From a checkpoint of a small transformer trained on Wikipedia.
Size: 11 layers, width 320, 5 heads of 64 (1 for keys and values), MLP 1088 SwiGLU, vocabulary 13685.
MLP neurons of a small language model. Each row is named by its layer, matrix (gate and up: input weights) and neuron, and shows model dimensions 48-303. Each number is 500 + 25 x the weight over its row's rms, rounded and kept within 0 to 999. Numbers have three digits each. A neuron's up and down rows have the sign that makes its largest values positive.
Before each neuron's rows, "fires after" lists the tokens most often just before its 100 highest values on Wikipedia text that the model never trained on; "fires on" lists the tokens most often at its 100 highest values on Wikipedia text that the model never trained on. A number after a token or word is its count.

fires after: "1" 27, "0" 18, "2" 13, "9" 10, "7" 10
fires on: "." 98
L2.gate632:515469521526512546515521488525507467495483496491490484497519500530495481503472500466573493518525525496542505451515507514525499496484535515509533511506472504507499538522537498467531484519507493501534525493525528480491484515487476471529482499500508497515504513539498469489478445461460492483525546515541527501488434494449510499479521486560483519519498479489499518488550454489508499540533516505416497504524516517506508482502526501515485492505552487508501492493504477500494511517490536523511501519525508534502499502513502523489540545516533522508465525468498489488522533481514499540476518512517465496527477536505493514494498477522527593492542496464530513525495527483462481485527500470509528503483436504504493553497490488504517468497461491514521512530488498494529496516522475
L2.up632:486480489562508519479504486463495501527496498515478514467509466483506471488488487521484491547491498512533502480523552532442510517518444507531460475493465538507481507522509486462499510515496467524532548527456536465518508511469450490537523471484471508493485507484506523492480497491471484517481518463487489500481495503458518458479518535575500499484521488549469524478498477512534500471535502471460494536478499511483514530479497511518478525474487488511449491460491498493498511476521502473483513555531507547474511494512508511503480523489552499520481517489507439489450539499497491503501510534525480517496543516476497487542479507517521506502492518497528488486535532510533486497512468461476496488508528509515527537511500503506536486495529534514476512481450464572510451488508498

fires after: "0" 36, " (" 25, "1" 9, "6" 6, "2" 5, "5" 5
fires on: " |" 47, "6" 16, "5" 11, "." 6, "7" 4
L2.gate770:467531524466482508541519471479499506507475510472512488531526452491506463477472447532511466504429498457514501450492461492533476471475524498490461441497489497500497576483510474465517535453542446513465520496471499504508481507502492544498492475469494481503502464510504529530524499477494539506511491499478509483525518484477501463498505463532465481501491519508431487502513505510497505508483455437496496532537514482522495485500528509487538499494517494478499508522505524481541528467495464498463488509480476494529504512496521511504504515488540493470517473512503499530529453506467510515499460522506496502471469541472470500486476457504554481488503515489478521498509511468459522483489539485514511507448497494479537511538433495537498523482488524509487480513568483504500521515506503
L2.up770:496477483499468492507506487476497484487451503468517486544517477513499504547490474527501450504475462496530503480496504501481504513472521510550515528508532454485515490473457485540556496575497506477500538492539495542459549498523507519477511504499529512535482467543473483517493502569491486465502479470500542474521497519515474498536518447482490517498504525522476501477472481502536509533536531507485516481495550513522508505525512491481516497511521495503558501531471530488447457546526526487468482511493501481492499483547421488485514498481505546507508499506493508493496520528529499482469498518509538531476493523481506504475544512486521492483526478484485461519493541461497518471504529536504541542474551461556514477498534480470531490462500506545526495470537531493538510466486474

fires after: " |" 26, "==" 8, "." 8, " -" 8, "\n" 7, " a" 6
fires on: " \"" 45, " music" 13, "-" 9
L2.gate758:481515449556484531470477437500517510471487505512505519514514521469509495478511519509512511492512490535504489511471487484512497498558518477479490536493502472506472526530485520475521517512494470489529501520467448498455486512487550488504530476502512535459517487524502492507469471489472496522504537493520512480508508452487490492479539523488494471494516473514457493530550483490489528499478504483532562496515484518479512432502498475497512508499497494495532483512510470488488509561472456470487512509513522518499500532521480517515513529485465531460472517472464545586489491484458530543506455494480524491473513539482505449483437463540494501496516450543521484501480476512522535503471525505490505527467514538506509495508503490478490485519494474531506502532461545488490491519482466
L2.up758:483498503486500468491473470515489527492469489502535506499443521465468484509470519471491509456517491502500507445485511478546510524546514513478514551460512450531465537516480481470530508472488500490508526512465456506490493531488526497498503469480468482496498474575495510475511486470505498524512488479489460451519502485507474478523547494495477487504493517535459484469555530517480527503518520484469516471500471512486506436511488525484487519518487490490525507501505476514482515468500455498488471511501516496511499492494491530527496516501487489434506529460542527535452473471509590517474506516480473492465487488549525453477458473542494525496503496493510505454452481504497507422485482483498504519491465457467522520464532493485503522534505489516499500542538540461528508507500458

fires after: "0" 18, " ." 9, "7" 9, " |" 9, "4" 8, "5" 7
fires on: "." 59, " ." 15, "," 11, " place" 4
L2.gate1081:463491456503436511481453502476441471508563487510474491506501502549522486498522536504530473452492495537475532512442457541498509490483517518506507478527541524475498535499515500503476491487489501491529512493536489532470472496547509458486502483530483465514503510526519426466493497497509566555515514547515510477546513457536481485499523493502578510495526496466482502498517486523518541512510521514491490490476575482457502488490506458536495512523523531489471494498502456524502507528553506506512496518512530486480467529499510448492489529537517504460500521468476492479517515504490491495446526464490466495497492535531558458484535506476471497481466513519533514545510557527494472482471501478485482490471485492504487501517495475519462529525526523506513554490499503495502530499461493
L2.up1081:491488475530517488534483437514464555520517516485536539484489468509509517511493518499480520541510497468515498530467468496521485469485513493454517488490482479478521498496497473527477423514482489504529463489516518516494553500501467520488484491540475492524501534481442471475505517507465495542501511540461475500540502512532492510479501526498463497494513501537532472504491499491563530522452502509511533514501523475496505503503507447521569492477488481511495557480502487519521487515485461463471509504553502500481501520510491520447477528483496496495488509488518513501512484475509520487496464466473483497507531513530508529505493488480499501530486484506499499488551486530520504495469484495495550474500456507492536487512441457520503493461486511522560508481517483527509519507493492

fires after: "0" 27, "1" 17, "'" 11, "2" 7, "5" 4, " \"" 4
fires on: " |" 51, ";" 15, "R" 7, "h" 4, "l" 4, "le" 4
L2.gate968:558528503511518455487481525476502504523489485498469489487517542543508495507534441483501471503460530508551491505513500501509501536509448503468480494464513450496449534502500478513494472485495507518504518511528542521520549494510518488491532490503523491521487488499497480504500466476510494514521441518515487501503501517548444501517533500532481531539491545538499538520476479514464539513510490436489524451450494483505481526506501494474463484496484494550482550510471516539488511496431491530477474502449459472506500516452526522495532489532489513498509506513485466493489513480483503529497487486529512505542491478528516519490476515494536536493498476507512540491443507530492514528545483456552497483519466495516470551525492485529470489503568525534461524517519478477501520486458501
L2.up968:517510509490486496524447504504505494515464501467522507499519505517482552466551506470527520520535511536470517544495516505478488493528509528527519508486488480478492530505463489479471457549488490476519553486465516486489538516475488501498482508497495516563509490526493508501490487518482467522521519537461467523536455497532525464530532469505522451493519462480453491481512523465481521538491440542521479476477506485509501496489511494449512504499481491464482519478494493508476497464454524520523486535525496441519506510482452520498496506518453488499494491504468492514517490472540495523541501518476478467523522464563534538477495498523511484466481467496464526499521465519493519501519479474480455483510470512497495430512480519546503497461534506518470504554450520457543519494505470

fires after: "\n" 32, "===\n\n" 12, ")\n" 8, " Candidate" 5
fires on: "-" 38, " |" 30, "|" 28
L3.gate647:493465531465514516530488465530510482539486504458478453529469529498520519515533516492495456535505505487490504492509508522501496451520506456507488495509474503495497548520534492489484536520488472499491503489490492496504490455541568549515479481513507448519490518505495505497469510542483493549478485508478495527512483496522475489457450542505475467482467487501508556492489544515496497510552506569501496468522512496561506490493508473506515489489540481510534468500532542510503552521491496527492506514504489464533507492479513470491486525503539457487478486522515535491507519538531483478485448512503526516504500577521468468477538525567467495473542496495474486458476513472527484514533543486503472435473478528499511524536457502536476519516467532501455486487509512505523485463506441
L3.up647:459489510491527552519475491514515467514476517478474542498476488467502477546536459545473500514488488513486518523525462497521488514458555517500468544478521446517467516510486487427475497506511465513499500456479496518482505487514467489505485471511448484505504484499508515479503430498515500482512507500504505513456481495459473521487446482486525492500473520519506528494527553542492502453555518488505497477478502526549485514500487534445514449457509511522519471488455500508470464506491485494543496497525504527516538497497448469483499573507463492462505528473505477503479515462501506466516482517498490493482500504542505530486505513501470524486503515516452480519480516476507496488519517476494525457519522497479482547520527498519474504499511470460464473460514469532516509503499512

fires after: " |" 87
fires on: " " 89, "." 8
L2.gate990:490457478475493497461533496477491468502519507510490471544502544495490529490515558504499519526471478490545537480528520521525514513499501501494504513488528453524474535531520491500560474492480520499528520504478464522529445515480530484526499469475516504487455500467508514457421475483476479550492500478512463493511474514501524519481557519545533465528510469528506514476533472508464464502496519500459500502494513495446480499547540483468489517460516488489486509494547459509504483498496481521491541527491500469485497531480499522449495514532506511506448525525461479491509500498548559517462504520510477475509473530510531476514513536474498553506522523512528512531496501475513513502522510531518501489461474483484502507486454501470475541504542521483486532442459467507480479525517506
L2.up990:502480521531482497524460453501495536518478524563525490486480497487472484537491482527464512506434475536526450481509482518468537525470522515487461472529447470527483498541489501475474515474468479546477527513500490541509521512498500511488514466537493501540538480531482472471491498498498535485507483487472505460515498493453474475479519535473511516529507446473533507575549508499475432483497490508544491481488528481466522496452520515506464487500510450502521484481509516485523455486483523480519496520549519512504440478529488504501496540564505487539518550521559503474478487509509516509479495466517472486488519481520504494493468483509501514496507480466486482533529518477526519478533454501488529520475500464481551533509469510499466495536506505513487493515512482536466489519490469

fires after: "1" 18, "2" 18, "5" 9, "3" 8, "6" 7, "8" 7
fires on: "th" 34, "st" 20, "nd" 18, "rd" 8, "l" 7, "ks" 4
L2.gate194:521490538489494512479514488480477449521526479468460546504502458519510514496519463503490487478514531531538510501476494544456468508481518477518474508491559488477476571537514508484438492428522527528502527462530497502524508487546561476515556514454484533497498513475475503467520470472515522484522501477479519490468524498521464456498507528531554514545476501502512514467478508530530475477538524488468493546513543465488526525475485531468477507505487517488492490481542477521497484501535517480524541475464451521500484493483533523508499499501477486498538475478530534461507478477494511506476530466513449440505515514490468490474522531508509508507506472495485496514497507529460484484522472498475523516518470521459506520492486495540509522510530496499453485490520486504475526490495448
L2.up194:491514482465459535492501481527506467465505499465472512508532505504496484495495514518502510487415511515539529484508486488525502507500476451504526487520473517500489491490520475515439486509470454490478529485543504528488478523540533449512504517485495515542517483482476517458550489534505531542495514503507554490487500513498485503518534494509502524469491468470531546534553507502548486562475463540496480515481473528476508546465518557500534492476497457479474509548500532540504504524457468503531477518514482516516452490487474508512506499505517517535484513456472502532489534483500529477525506538491545484494518506495535509456501567488529526465504507544517548512488487531493508535468485510491486510507517510518461476460478493510487506497463463498489473503492476493513532472545500

fires after: "0" 57, "1" 12, "3" 7, "2" 5
fires on: "." 97
L2.gate451:484462483500476485510511494465483520544506471493484433525544509515509527479521506476488465510497453489476497497509486530488500501504450502507534517514559501544498525476502493494465449490446505489491471491564490483521502500505532481488459512519454523520496430514532478490478478523472495512491527501490519462518488503511515507483521497522480517512445482514470511475499462496473495505500510500525495451496487493486486519506522461498516535504457492532496493441518494539503547507513500513475492534480528472505487481548528537511506515493496479491514505463504489506503515526525527509461509446477491444498495510512512555449548512471498509550555487499529523505524532490533487514535518541480489484478509505509522501528495508479504454514516468482457473498550501555479494480469482
L2.up451:490514525481511488511487489461465481536496452504515500539491493464548524436520492526507488520501457448482518488529537494548531521496466474502482499497466497504506531494499535504473492460478538523493504519538508471551551518518510532529485503532482517517471491545500501493491432507514513536481512467492496490480490524538455495544469519499430505505489499506503532504485490514495506539526487502521496455456503486491511527496481480484491521513483504474474515447503521498488542537491508503475499501472522513509520481519497541502522549574472479524467495452498503539506535526499553527480514506539481483510536528499493538495500509498519503500533485521506490509530507509538493549516463535508512471502477502515488505523506452502502475526498509499487506467547518554490528512458495

fires after: "1" 41, "2" 19, "8" 9, "4" 6, "0" 6, "3" 5
fires on: "." 86, "," 12
L2.gate908:518481517512484523515495491477486497508545460501516459436533506532560523500465502476511508506433504477523527473491535519487503520530484517541491497444479533504484478500543503489530500520479508498504480543498513480469453515491497484523484478499506496536502496484506482498481514527513468535539513522502541490505517456500520515507537508511455507516523514484524475494553516499507485511493453538488457531534521471487476507462507523522548527530513510488474513434475460524469512496518471501505488477494512465495485493469494443539470515529481465487457527492548506508487444531519527469530506523550484504515478485487466497517506532521507518464510485514526505475525522507524492469483490482520534475496538477517506516536481485501522489493529517523479513490487555511488494499549497
L2.up908:489457535517520526479538499490514499458449529539497494466480521538538456468480498529454489481533510500544478505512545516465490501502514544477460473516502490483523516484505505476533468511486497541490526517531501514516486521483493511518476512536498472519493489524436521487467464497508510523509473497484493510512428513442483500490524539529448547504520506472504516476479466526469472480520514437480511539501529478507526481516467530553478539482490508510451506507496476481523524516493479458463508528499535523484540536503509518456508537489539526515486495541505482504516461517512539518488514498471495491480482494498485447479511514530522517529496522462574487540494518462486527474537504458467479522496504508517523476511502487519512424507487531487477517497509490492487469495473475

fires after: "\n" 19, ")\n" 16, " due" 14, " According" 6, "." 5
fires on: "-" 36, " to" 26, " place" 5, " a" 4
L3.gate200:498493512487480535485507499498537442530507542477512463483481518483530507517464503514495530511499477493520464462512441535537513490485497548496499525515498457495487492520523530517468517508492524530489473448495521449489474554531491463468510501538487503500526509534499515473508516473470506505512472481489529546489473513517524477497470497493523565497506450526479500528505528430513554494516453516530508459491504515527461481453468545535490476481499483550486515495511502507498482487511462533492458458491485520532477494458498504491461505447495459486512487497438460560522518532533490517516495505485503521520472484507475481491525454496519531490545528503508484469507481506548493502505531464465497514482514486469508532460510517505523504484491501459531494514478523490498537505533487
L3.up200:509537507481509536481492527533487491479544520502490534510505496490508518477497457534472490451516487506524554527502439495498482506517504534512507482491485484473514507495528451530516521438499513486479491551483480533488515496464532528447512485465479513510501502496519486478506455487472487508481569532503516453523505503504494516487512507503485503504499526480484500518535523566461447518483508526529554470483508515532515532473483494499484527502506531458514512480514502528512452486507523539515558537481498484508513470493502483545457503526515502474485502530531484491506528457528522510529519479524466478506501507526534483435493512521509496502453480504447446494512531469502514507495523495479514515483520498464524509497497469501522490504525476516500506472572479495514504492523528